MLP neurons of a small language model. Each row is named by its layer, matrix (down: output weights) and neuron, and shows model dimensions 64-159. Each number is 128 + 24 x the weight over its row's rms, rounded and kept within 0 to 255. A neuron's up and down rows have the sign that makes its largest values positive.
Before each neuron's rows, "fires before" lists the tokens most often just after its 100 highest values on Wikipedia text that the model never trained on.

fires before: "ad", "and", "oup", "ound", "ant", "uk"
L7.down67 [ 90 136 110 129  99 123 116 136 129  66 126 158 195 119  79 149 126 117 130 141 180 124 146 120 102 160 124 192 102 170 124 103 130 129 123 123 144 120  97 138 115 138 121 100 102 166 181  92 120 122 158 106 113  90 142 133  75 137 139 156 108 124 110 113 144 109 140 100 172 128 133 132 185 144 104 116 106  85 103 105  91 142 153 144 111 155 170 122 147 121 129 147 100 136 148 105]

fires before: ",", ".", " and", ".\n\n", " "
L10.down359 [104  98  81  97 143 172 136 116 120  91 134 138  98 103 157 101 137 187 127 108 116 140 117 126 158 114 128 110  94 134  88 168 146 129 128 125 127 142 145 103 134 108 147 139 119 112  96 110 139 103 134 102 176 143 101 121 142 147 142 163 135 133 143 107 108 143 111 133 131  93  97 140  96 144 111 106 112  97 141 176 139 108 146 151 202 166 162  91 188  97 146 129 115  94 149 159]

fires before: "ig", "id", "z", "oup", "ist", "ad"
L3.down256 [109 149 116 158 165 135 133 176 178 129 115 151 169 154 127 139 123 115 101 101 141 128 125 130 140  93 114 140 116 123 133 145 114 164 156 117 160 106 116 103 158 113  89 113  93 111 140 111 166 103 151 126  99 135 132 122 157 149 119 110 100 159  95 131 163  56 139  80 113 129 138 108 172 121 111 131 137  79 110 120 140 149 152 139 130 127 144 144 151  75 133 124 121 121 136 114]

fires before: " the", " that", " \"", ",", " it"
L17.down351 [163 159 107 164 114 139 151 139 151 167  66 133 115 137 107 146 118 115  51 123 181 167 111 125 112 117  92  93 105 127 153 122 112 147 137 150 150 133 182  83  93 175 121 144 110 117 111 111 121 120 153 118 151 132 104 133 142 163 144 127 146 181 109  85 149 105 142 147 145 108 154  94 151 115 139 127 103 135 105 128 101 124 168 163 143 134 123 134 142 114 150 102 148 107 117 124]

fires before: "|", "===", "-", " ", "The", "=="
L3.down373 [128 140 141 128 130 128 129  65 127 120 103 124 165 131 144 173 110  77 154 109 153 144 144 133 116 125 130 124 134 122 168 115 104 139 161 137 132 104 155 127 159 134 157 143  87  88 125 132 100 115 148 134 173 161 119 122 111 132 113 119  84 142 153 139 147 112  85 119 121  80 145  96 154 163 117  85 146 116 140 144 105 155 138 122 125 170 146 171 129 163 148 109 142 107 144 112]

fires before: " |", "."
L14.down211 [142  92 151 104  96 120 128 163 116 102 139 123 134 134 108 137 128  76 135 122 133 135 166 130 161 178 130 126  99 113 182 128 150 124 120  96 129 116 171 111 127 137 119 151 115  91 124 158 125 118 134  91 151 132 112 128 117 110 143  73 154 133 146 114 143 131 114 128 162 135 134 164  96 149 136  71 137 113 107 127  94  96  99 141  69 142 134 156 147 127 106 182 123 187  68  97]

fires before: " (", " ", " League", " Al"
L7.down175 [117 141 162 103 130 119 133 155 167 133 143 171 127 157 127 103 157 105 124 162 116 104 125 109 115 134  81  94 108 124 102 146 117 155 135 148 135 123 170  90 131 130 168 134 144 129 147 156 157  95 150 139 117 142 148 124  93 128 116 106 127 143 189 146 128  92 118  76 131  96 115 121 115 140 165  97 132 135 178  96  98 140 123 136 130 124 141 111 103  96 122 178 181 124 129 130]

fires before: "-", "|", "===", "The"
L3.down246 [124 167 111 119 157 113 143 147 125  79  91 102 153 127 114 168 105 138 110 119 122 137 145 111 109 138 143 143 127 134 156 120 109 139 117 116 162  85 122 146 110 118 130 127 171 103 101 134  95 126 159 132 121 102 157 177 113 107 146 104 161 179 146 116 153 163  93 135 126 128 154 130 142 125 145 150 133 123 139 172  98 136 113 152 120 185 152 125  91 134 103  95  90 138 119 116]

fires before: "==", "The", "===", "In", "A"
L16.down154 [142 135 164 117 162 101 116 135 135 127 255 129 139 131 120  94 130 145 147 121 166 131 137 137 134 129 130 128 135 127 111 160 144 113 151 118 103 145 115 158 110 133 110 139 170 135 122 104  74 140 110 127 149 143 137 126 114 118  99 158 127 144 146 121 129 108 129 127 119 132 155  90 124 133 132 127 135 140 153 135 136 123 141 159 127 143 136 150 110 117 130 146 113   0 106 117]

fires before: "==", "The", "===", "A", "M"
L3.down6 [128 132 123  96 174 129 119 131 146 101 144  87  99 146 130 104 124 117 106 146 137 162 136 105 124 136 140 147 136 119 110 128 107 127 132 179 137 139 112 113 126 137 116 157 166 162 141 159 100  78 117 110 107 124 113 133 168 131 118 150 161 167 156 141 122 143 107 128 127 128 125 100 140 126 129 177 133 108  91 105 131 125 128 150 167 152  88 109 121 100 162 125 143 120 121 108]

fires before: "==", "-", "S", "A"
L3.down323 [133  97 179 140 140 160 140 144 143 158  76 125  90 107 170 141 119 143 124 130 133  90 107 159 108 115 142 146 150 133 116 151  89 104 133 119 141 107 101 101  98 110 167 132 127 145 122 124 154 150 134 121 118 121 129 122 124 159 138 141 107 101 145 144 138 151  80 152 118 161 133 100 158 146  96 141  96 117 124  96  95 156 110 125 101 122 169 152 110  64 124 136 103 136  68 137]

fires before: " ", ","
L3.down457 [146 119 106 120  98 137 122 126 123  79 106 162 137 156 157 165 121 128 142  99 180 134 133 120 176 119 116  82 142 127  74 142 137 108 116 160 168 147 113 121 141 150 189 160  79 113 141 153  92 171 133 169 116 163 115 103 131 167 119 126 147 126 102 112  75 163 131 131 157 168 100 125 120 140  89 118 118 123 117 142  81 143  88 112 138 111 149 130 140  91 148 161 110 176 141 149]

fires before: "|", "-", "The", "===", "A", "S"
L3.down370 [176 119 133 127 218 142 109 152 145 100 114  97 120 125 139 157 104 149 138 159 131 177 129 111 142 116 141 147 138 135  99 110 143 144 135 120 111 132 136 152 125 173 123 140 140 139 142 119 135 141 144 118 138 111 161 164 131 113 123 134 132 145 185 103 145 138 159 155 128 149 160 101 116 120 152 138 127 131 113 151  93  91 128 105 108 203 114 117 127  91 128  84 129 140 129  70]

fires before: "==", "In", "A", "===", "The"
L14.down344 [150 144 127 120 158 120  96 131 113 147 207 113 116 147 152  96 127 131 105 154 142 155 145 129 126 117 145 118  76 138 111 143 106 108 136 126 149 117  91 159 128  99 152 164 167 126  88 117 111 108 107  96 161 137 109  99  96 123 136 158 113 144 164 126 166 108 108 114 105 157 164 117 173 145 131 123 106 175 154 111 120 127 140 136 113 127 137 166 103 130 150 144 103  94 113 117]

fires before: " "
L6.down459 [155 132 133 128 129 106 125 114 114  70  82 151 125 130 151 137 164 139 134 131 141 133 136 142 152 119 125  69 156 141 113 169 110 124 144 128 154 185  95 146 106 155 169 193 127 151 141 171 149 160 115 165  96 180 149  96 149 136 151 140  98 155 115  95  79 168 146 113 128 171 114 138 117 157 143  99 127  75 116 153 106 153 115 112 151  93 152 131 161  75 157 137 146 179 157 129]

fires before: " ", ","
L4.down90 [140  94 103 153 125 155  95 140 145 106 117 165 130 169 147 139 130 131 127 123 143 105 134 105 154  91 112  96 127 131 109 163 126 130 110 142 137 166 141 120 132 143 132 130 105 131 163 126 137 156  99 139 112 170 126 107 144 165 112 150 136 111  69 139  95 142 137 101 143 168  59 138  79 116 113 100 123 125 111 153 108 133 116  95 148 100 145 136 162 102 151 142 109 146 125 142]

fires before: "==", "In", "===", "A", "S", "The"
L13.down317 [141 130 151 130 162  98 113 147 133 112 251 124 101 152 131  81 120 130 106 122 170 156 136 138 124 123 122 134  74 128 146 156 123 136 157 136 137 140 104 146 130 124 137 182 154 140 107 116 100 121  82  85 152 127 125 115 106 141 135 164  91 138 142 143 158 108  96 117 124 148 165 130 172 152 132 128 124 145 124 106 127 125 122 131 126 128 133 154 117 121 145 142 110  77 103 126]

fires before: "==", " the", " ", "===", "In", "The"
L6.down80 [136 100 135 132 134 169 140 147 123 130 100 131 134 104 134 109 117 131 145 112 114 159 112 156  99 152 114 146 150 134 156  99 100 162 167 161 167 127 128 142 147 153 155 168 147 135  62 166  87 152 141 122 131 127 121 167 128 108 105 135 125 129 153 115 138 141 192 130 110 137 122 119 126 144  96  59 129 109 158 121 149 111 135 125 162 150 116 105  90  93 124 151  76 145 116 169]

fires before: "==", "The", "===", "S", "|"
L3.down410 [148 102 126 134 160 102  87 159 125 125 199 139 109 172 105  75 111 119  93 134 175 170 145 135 106 107 151 122 119 120 171 132 128 126 144 136 145 121 105 135 129 143 134 172 156 103  78 122  87 129 102 127 162 125 108 147  74 133 132 144 126 113 169 142 133 122 121 156  80 142 168 127 161 150 137 140 141 122 155 130 128 143 118 118 127 141 121 163  82  85 142 116 125  54 105 153]

fires before: " ", ","
L7.down151 [137 135 111 126 127 120  82 115 110  79  85 130 142 155 155 155 139 158 144 133 154 128 138 112 160 125 145  72 161 127  94 136 105  91 122 125 143 139 110 106 133 148 176 165 140 137 134 156 111 108 109 171  72 162 125 118 113 177 106 152 112 143  94 120 103 142 128 124 134 167  80 148 112 156 130 111 121 112 126 169 109 172  84 109 161 110 141 105 125  99 142 159 121 125 147 138]

fires before: "==", "===", "In", "The", "A", "F"
L7.down489 [151 146 169 101 184 121 126 138 118 145 184 163 136 141 129 141 122 140 108 128 176 146 120 130 148 120 165 134 116 131 143 112 137 160 130 155 114 119 134 160 144 125 150 164 149 117 102 138 123 136  99 119 141 103  90 132  95 141 129 152 114 160 141 149 145 117 123 139 125 147 170 114 177 124 134 128 104 152 171 119  94 124 144 116 134 130 138 139  95  57 104 141  86  83  91 126]

fires before: "==", "===", "The", "In", "A"
L16.down486 [125 124 115 111 144 109 110  99 118 130 255 118 112 175 123 109 126 132  90 144 159 121 165 109 160 128 121 126 116 151 133 149 114 119 142 145 144 133 134 149 129  94 123 157 136 136  98 122 126 103  99  82 122 107 140 119 121 140 132 186  96 125 135 137 136 138 133 141 114 141 138  89 143 111 131 128 119 130 141 102 109 130 111 131  97 123 140 168  80 121 165 131 128  48  99 129]

fires before: " ", " (", " the", " New", " to"
L16.down176 [150 101 134 154  92 163 163 116 142 125 138 134 131 112 131 130 138 100 138 182 138 134 146 128  97 155 103  87 180 113 123 183 139 114 166 127 132 117 114 157 143 164 106 145 159 165 172 170 127 161 130 187 144 146 166 147 116 107  96 158 119 123 174 118 148 122  89  77 107 173 143 106 112 143 110 121 133 122 151 128 118 148 131 143 116 126 112 133 100 145 136 175 103 114 180  93]

fires before: "|", "==", "===", "-", "The"
L4.down303 [ 97 129 134 118 140 126  81 136 149 128 165 139 148 156 127  82 101 110 138 150 145 139 127  93  93 139 161 151 107 104 154 114 134 147 137 141 133 133 115 150 113 102 101 167 122 148  84 128  86 145 127 136 162 143 149 178 134 125 125 137 149 160 168 138 105 134 140 159  85 114 166  61 161 135 117  74 113 118 121 110 113 162 156 153 128 124 146 125 134 103 157 102 131  91  97 142]

fires before: " (", " ", "-", "ance", "ing", "icip"
L10.down25 [163 110 117 138 107 152  78 119 133 108 125 141 127 183 173  62 128 102 127 116  95 106 133 128 122 201 145 148 152 137  90 147 102  80 126 130 121  98 161  97 153 155 130 139 130 112 102 121 147 150 124 124 138 130 156 100 127 132 167 135 141 112 139 123 132 133 142 126 132 141 158 122 121 142 139 104 142 128 127 141 100 164  76 146 108 108 138 105 173 120 151 150 138 110 139 132]

fires before: "==", "The", "===", "In", "|"
L4.down28 [163 114 129 125 161 151 129 129 155 114 128 116 124 149  99 136 119 115 118 104 147 144 130 165 131  91 129 139 138 106 137 135 119 147 141 133 151 144 101 126 101 140 163 117 171 126  91 162  91 142 127 138 140 154 115 148 119 147 141 170 144 121 117 131 132 113 126 103 110 181 114  99 109 157 140 136 123 101 118 113  89 121 123 138 154 160 114 113 121  56 114 130 147  82 102 121]

fires before: "==", "The", "In", "===", "A"
L4.down152 [158 111 157 141 146 109 151 122 111 163 169 128 128 183 127 104 135 154 121  80  99 138 141 149 125 104 138 107 128 136 140 142 119 130 104 109 152 131 135 135  92 177 132 123 148 139 111  93 116 109 123 110 142  96 155 128 123 126  96 170 126 111 142  89 149 120 143  88 118 123 122 139 102 127 168 138 139 174 171 124 130 107 127 123 116 114 125 117 183 139 111 158  97  59  74 120]

fires before: "-", ":", " (", "2", "ony", "D"
L6.down150 [152 122 132 129 105 116 146 124  86  78 145 149  95 105 116 154 164 118 182 164 125 129 126 125 133 151 120 100 125 127 109 156 124 132 171 136 150  96 169 105 134 116 145 144 114 136 147 132 170 152 113 152 138 137 153  95 108 178 191 139 114 118 121 166 138 135 133 123  67 119 112 127 154 134 112  99 134 141 128 151 125 136 118 101  87 111 148 126  91 103 130 164 157 127 127 123]

fires before: "==", "===", "|", "The", "-"
L4.down147 [104 118 126 103 139 110 123 125 129 173 116 150 138 143 129  59 134 141 171 130 120 123 150 137 118 134 132 127 116 104 165 111 105 119 135 163 161 138 131 171 134 103 149 163  95 131 122 109 116 116 136 136 144 146 168 139 110 118 131 107 150 157 187 144 130 145 123 155 112 108 148  98 168 106  99 134  67 118 128  93 134 107 140 175 130 125 145 105  87 167 152 145 103  55 132 141]

fires before: " ", "|", "The"
L3.down329 [128  62 114 120 155 165 116 127 126 133 123 164 130 129 134  94 137 129 150 138 155 130 125 132 138 185  99 145 152 102  91 106 108  97 152 127 160 150 108 135 103 115 142 140  79 151 166 159 102 164 130 124 123 149 105 177 115 181  80 101 118 100 151 109 118 158 118 202 145 110 112 152 111 107 134  95 151 109 145 113  98 130 103 121 131 115  89 160 174 177 142 120 136 148 146 133]

fires before: " a", ":", " /", " an", "\n", "ach"
L8.down484 [188 120 119 138 154 108  93 110 138 111  80  88 166  88 114 147 110 136 129  84 118 115 138 139 142 111 150 154 104 109 142 133 160 104 139 130 135 101 107 114 136 145 116 125  99 142  93 116 141 128 110 117 126 132 125 103 122 124 136 130 106 113 118 146 138  89 137 137 122 149 112 135 142 126 123 133 154  96 106 119 121 148 119 135 133 159 139 170 152 145  82 156 105 129 126  90]

fires before: " |", "/", "|\n", "N", " p"
L13.down168 [123 137 122 108 112  62  96 127 141 119 107  94 140 126 141 141 154 156 114 127 125 131 164 153 121 132 110 151 151 147 132 137 118 158 133 115 141 114 133 126  76 121 171 188 101 146 107 123 129 113 141  79 156  90 103  95  86 138 156 118 150  94 162 125 136 130  59 155 119 132 134 112 108  98 160 107 100 133 106 136 123 160 130 140 127 113 164  96 144 133  99 162 108 172  92 148]

fires before: "-", "==", "===", "|", "=", "P"
L7.down463 [147 127 126 144 147 144 117 125 101 113 157 151 106 153 163 128  65 113 127  95 112 123 149 112 111 136 146 110 123 137 141 157 136 155 118 122 143 191  78 135 135 114 121 154 135 164 125 151 102 144 122 106 152 171 139 183 108 104 125 139 127 155 127 128 132 141 128 113 139 131 138 122 132 144 108 106  88 103 139  79 135 111 152 135 136 127 169 106 102 149 163 139 126  93 131 136]

fires before: "ig", "oup", "ad", "and", "id"
L3.down75 [116 138 169 139 105 154 143 142 138  90 161 174 144 134 133 149 155 138 132 119 119 116  86 105 149 136 102 160 115 136 144 151 104 129 159  95 144 124 150 108 121 111  91 127  94 136 181 119 143 153 132 121 119 122 165 139  81 128 143 171 132 143 143 111 123  96 121  65 166 141 124 133 149 126 101 164 125  94 138 117 183 136 147  88 112 154 128 164 139  95 123 123 102 143 104 145]

fires before: " that", " the", ",", " a"
L16.down254 [143 137 120 181 134 147 123 122 125 135 119 116 142 142 126 113 143  98  82 163 163 144 122 154 120 153  95 106 139  98 112 118 153 108  63 102 184 152 156 130 108 159 155 120 167 137 122 165 153 133 131 139 129 145 158 158 162 114  96 149 126 177 104 115 135 122  87 164 123 104 119 124 179 128 131 140 175 122 109  99 132 140 125 137 138 113 114 132 173 102 146 140 157  82  64 128]

fires before: " ", " the"
L7.down459 [140 130 145 138 139 142 151 153 128  83 105 159 106 112 104 131 151 136 116  99 137 104 118 142 143 161  87 130 117 102 150 136 147 144 122 117 112 103  82 126 120 147 152 164 136 179 133 133  73 173 103 144 111 147 184 145  89 112  46  69 101 160 146 139 129 112 166 122 143 160 112 134 140 145  90 138 142 114 107 149 132 102 109 115 130 148 106  83  90  95 116 130  92 140 132 102]

fires before: " ", " |", ","
L4.down398 [143 113 117 116 117 118 107 119 148  84  77 139 141 158 166 136 153 103 164 100 157 144 124 151 152 124 123  81 129 127  53 146 122 101 123 146 160 137  99 109 112 148 171 143 101 133 127 145 115 160 137 165  97 165 139  97 142 161 113 142  86 120  98  93  56 169 128 137 150 142 100 128 129 142 139  93 111  85 135 122  81 191  87 101 144 108 139 121 162  76 157 134 115 179 146 117]

fires before: " ", " |", " —", " in", " |\n"
L7.down167 [119 134 113 114 179 134 154  78 153  98 145 113 126 148 157 111 101  88 141 127 155 117 135 153 127 142  95 123 101 118 137 126 113 126 166 122 141 149 128 148 152 113 155 155 129 124  86  89  90 152  95 139 120 122 126 135  90  86 172 111  94 140 135 130 146 138 124 101 153 131 133 114 103 130 101 132 103 136 124 109 159 107 154 127  71 133  93 151 102 117 185 160 143 126 102  92]

fires before: ",", ".", " and", "\n", ".\n\n", "\n\n"
L10.down420 [144 121 132 108 135 131 151 132  95 115 118  63 150 152  92 104 171 177 122 123  95 140 134 139 117 166 110  95 104 129 106 149 115  90 107 156 115 132 121 132 152 132 110 144 145 146 103 129 132 135 138 114 170 148  85 176 133 148 156 159 167 113 115 118 157 123 128 147 134  97 126 151 124 127 132 101 105 132 150 114 110 105 129  91 140 129 170  89  98 126 138 145  84 148 138 119]

fires before: "er", "ist", " player", "ers", "ant"
L19.down333 [138 104 140 150 153 119  95  97 121 139  55 143  65  73 100 137 135 181 176 129 129  93 142 115  91 139 133 116 164 103 143 136 152 118 113 144 132 109  99  90 170 108 124 148 125 114 134 126 132 130  98  76 119 153 117 101 115 108  76 142 128 101  98 135 117 120  82 116 145 125  95 149 186 148 179 121 115 134 125 134 139 132 106 170 120  96 153 132 147 134 132  94 108 173  66 144]

fires before: "-", "|"
L8.down62 [123 194 119 121 134 162 118 122  73 155 155 126 117 154 123 140  94 137 121 130 117 141 140 105 108 168 141 122 154 151 126 150 128 159  94 123 164 135 103 126 129 130 113 175 124 127 148 186 115 132 131 136 139 134 130 182 105 112 148 144  91 120  94 147 145 159 149 120 150 175 113 145  97 120 118 140 108 111 119 132 114 142 126 152  97  98  92 117 103  99 112 128 116  62 128 160]

fires before: "==", "===", "The", "|", "A", "-"
L3.down392 [122 134 153 135 178 132 116 148 162  83 158 134 111 141 116 120 115 144 127 105 148 150 131 163 109 128 132 148 112 141 139 159 110 126 158 143 126 132 105 156 122 154 144 140 162 117  80 149 128 126 109 108 152 156 132 151 103 136 141 138 131 128 170 123 135 110 102 154 106 136 144 123 207 128 150  67 120 136 151 101 106 177 129 151 133 104 128 122  99 123 151 143 132  75 113 169]

fires before: "ed", "|", "-", "ing", "ent", "  "
L3.down432 [135 108 162 112 111 138 132 137 136 128 109  98 153 119 134 139 130 163 139 130 110 142 158 113  95 142 116  84 144 180 150 119  86 164 113 115 165 151 126 114 133 100 145 166 117 133  70 138 102 119 134 136 116  97 128 106  82 107 143  92 175 113 152 115 164 167 122 162 152 155 176 109 126 161 170 114 171 128 136 152  77 146 101  77 103 146 135 142  93  93 153 118  77 150 131 121]

fires before: "==", "A", "===", "The", "In"
L16.down263 [145 118 107 122 123  94  85  79 174 124 180 148 121 145 136 126 131  99 112 130 127 111 159 127 148  79 146 121 130 103 170 114 115  92 180 132 110 132 122 134 103  99  94 155 142 138  83  98 109 155 139  80 113 115 140 157 130 131 134 143 143 162 167 115 135 112 119 110  96 154 135  95 126 127 120 141 157 142 132 113 121 146 132 160 141 131 166 140 161 169 150 146 134  49 127 170]

fires before: "==", "===", "In", "|", "S", "The"
L7.down139 [135 123 130 132 136 113  78 146 125  81 179 129  84 175 125 104 113 140 119  97 156 175 129 151 112 133 181 127 127 141 164 161 138 116 172  96 123 122 115 141 109 143  95 163 129 119 105 122 135 113 101 139 161 133 131 143 114 100 164 152 127 116 151 136 116 113 133 122 109 131 147 118 167 144 116  82 135  97 100 111 146 148 122 119 125 105 140 137  91 115 169 122 159  57  94 143]

fires before: " of", ",", " in", ".", " ==\n"
L18.down505 [102 128 148 132 148  98  91 130 110 111 168 127 113 120 132 124 150 117  76 117  86 102 123 118 109 161 127 119 130 111 117 113 120 140 127 121  97 160 130 112  99  98 181  98 129 138 144  76 146 128 126 123 140 131 107 113 154 141 129 169 112 114 109 129 160 148  71 152 150 157 111 120 141 132 176 124 122 107 137 148 201 162 115 145 169  93  90 138 159 106 101  81 136  81 119 133]

fires before: "–", " to", ":", "-", "ents"
L19.down109 [144 123 147 101  72 108 138 123 141 129 150 151 118 137 117 140  97 141 137 139 123 115 148 137 126 125 128 131  87 154  89 177 120 129 130 142 159 157 166 175 130 111 163  83 128 101 133 140 144 164 132 129 143 140 141 158 153 145 127 125 112 171 139 144 125 119 132 124  79 130 136 161 143 110 115 122 157  97 136 122 101 122  84 132 112 116 136 101 123 142 112 115  90  61  93 122]

fires before: " ", " (", " U", " Al", " English"
L6.down223 [158 154 159 105  82 126 131 145 149 161 140 123 103 162 135 111 137 120 128 155 120 132 139  94 125 124 111 104 142 115 129 178 106  95 131 190  88 133 114 132 109 134 134 138 111 136 124  72 112 131  89 134 140 101 119  80  97  81 159 145 151 107 115 159 135 125 123 122 151 116 174 110 129 116 146 162 117 189 152 108 124 161 125 152 142 133 118 131 111 113 112 165 164 136 116 145]

fires before: " a", " an", "up", "A", "io"
L8.down297 [194 116 142 142 134 128  99 101 114  99 127 122 156  88 110 157  98 113 106  93 113 150 122 167 123 113 173 141 156 192 152 142 138 100 176 132 120 121 117 157 128 122 121  90 152 129 126 142 111 127 171 173 133 106 113 186 110 103 120 113 114 118  91 104 127 157 129  94 130 116 128 134 115  93 123 158 125  90 115  97 160 103 131 159 148 116 118 127 163  91 146 123  91  95  98 117]

fires before: " ", "er", "et", "at", " player"
L2.down487 [150 149 125 154 120 144 109 102 113 151 103 131 137 123 105 138 140 162 161 133 177 176 155 128 109 143 107 188 164 134 166 136 116 121 143 159 152 140 117 138 150 119 129  93 140 155 142 136 136 139 134 126 113 133 117 106 140 126 131 129 124  99 129 168 128 128 148 139 120 123  77 123 157 112 167 127 107 150 134 148 171 122  92 125 142 120 126 122 165 151 119 135  85 108 122 107]

fires before: ",", "\n", ".", "\n\n", " and", ".\n\n"
L13.down435 [151 126 144 100 142 109 148 164 124 129 128 107  86 118 126  91 150  88 101  99 147  77 119 124 174 166 140  68 111 114 159 104 149 127 181 156 146 140  89 144 133 103 135 155 109  92 112 115  73 127 192 150 157 150  92 105 142  79 132 188 107 140 153 131 141 121 106 138 104 116 119 108 127 136 140  74 129 165  98 103 120 151  96 117 128 136 137 125  95 109 150 132 170 186 151 123]

fires before: ":", "\n", " (", ")\n", "ribut"
L8.down262 [179 126 143 103 129 145 113  99 144 160 151 160 143 127 120 148 140 142 173 135 144  94 163 136 120 119 146 128 148 142 116  85 135 160 155 162 120 118 109 104 129 155 137 104 140  82 132  98 140 145  75 116 168  98 149 129 158 149 172 109 138 110 116 149 126 161  77 153  94 128 129 137 181 155  94 125 160 173 148 138 127 136 109 133 136 112 122 123 104 108 151 147 119 133 134 178]

fires before: "-", "|"
L4.down479 [164 145  97 140 153 107 119 168 178 114 127 123  79 139 104 129  74 129 163  69 128 178 148 111 120 157 152 132 111 147 107 152 117 113 124 141 150 139 116 136 151 138 120 143 139 130 148 151 123 149 132 111 128 157 153 179 108 148 113 134 101 128 135 132 138 156 132 157 101 136 156 127 138 122  89  91 112 124  97 107  98 134 145 134 124 122 144 108 105  94 137 128  93 105 120 106]

fires before: "-", " of", " in", "|", "=="
L2.down136 [161 113 125 175 112 157 117 131 166 162 158 147 127  91 111 118 132 135 134 132  80 109 132 119 145  87  98 141 169 135  88 119 100 107 145 106  94 139 128 131 112  89 129  87 113 108  92 100 146 138 132 115 102 103 120 134 113 128 173 148 117  95 140 138 134 158 132 146 107 146 130 120 129 172 158 165 103 108 101 100 189 136 122 164 125 155 119 125 140 127 100 139 147 177 118 120]

fires before: " (", ")\n", "C", " ", "R", "0"
L7.down410 [151 116 126 124 153  89 108 154 145 149 140 137  92 150 130 128 124 134 117 139 140 145 128 179 138 135 138 126 122 129 126 144 161 151 124 149  91 175 139 146 140 181 108 147 132 133 122 113 112 115 134 120 135 117 171 191 102 129 115 126 176 126 151 115 147 139 151 113 145 118 141 103 119 117 179  71 115 174 132 107  98 132 148 137 111 103  73 122 150  73 132  83 148 105 140 142]

fires before: " ", " +", "0"
L9.down295 [191 133  94 101 117 135  79 116 120  96 103  81 124 147 123 132  65 158 132 119 167 142 114 159 120 136 111 122 132  95 144 139  60 171 179 113  99 102 154 109 134 111 141 165 139 130 133  95 119 128 127  99 132 118  97 189 126 126 115 144 138 117 137 153 141 111 129  60 128 115 136 167 105 144 153 103 131 127 146 105 112 109 149 130 106 155 101 114 118 132 121 125 166 140 149 129]

fires before: "|", " be", "|---|---|---|---", " a"
L2.down186 [150 126 122 182 108 151 123 108  89 180 140 107 142 130 147 113 116 105 142 168 143 103 162 150 118 139 111 145 141 136 125 158 109 153 144 130 110 159 138 112 149 152 133  51 105  89 140 102 133 147 136 131 153 130  90 155 118 126 136 101 115 123 140 104 148 182 147 135 137 141 123 136 144  72 122 155 111 165 124  85 134  95 115 120 148 164 110 108 114  94 110 110 119  93 136 169]

fires before: ",", ".", ".\n\n", " ("
L10.down13 [111 103 140 127 140 144 132 163 129 124  91 149 156 160  98 149 121 145  87 117 132 155 134 150 154 123 128 119 131 123 125 136 155 131 108 159 101 142 140 148 136 144 127 172 130  97  87 143 118  89 135 125 118 143 135 122 133 153 160 139 143 117 130 129 137 140 146  94 142 101 140 123  87 124 126  91  63 121 148 123  89 105 119 110 170 119 150 172 117 136 124 133 115 147 168 123]

fires before: "|", "-"
L4.down108 [140 122 124 128 132 153 123 171 141 123 106 145 114 157 134 154 111 136 144  84 120 115 131 112 156 171 133 145 112 118 145 136 145  97 137 107 153 152 108 138 154 116 125 152  86 139 126 160 106 141 135 156 188 153  86 155 156 127 123 151 128 127  86 115 122 164 164 134 151 114 110 161 118  94  89 113 114 105 111 127 115 109 138 104 141 120 126 131 125 125 130 100 103 104 105 120]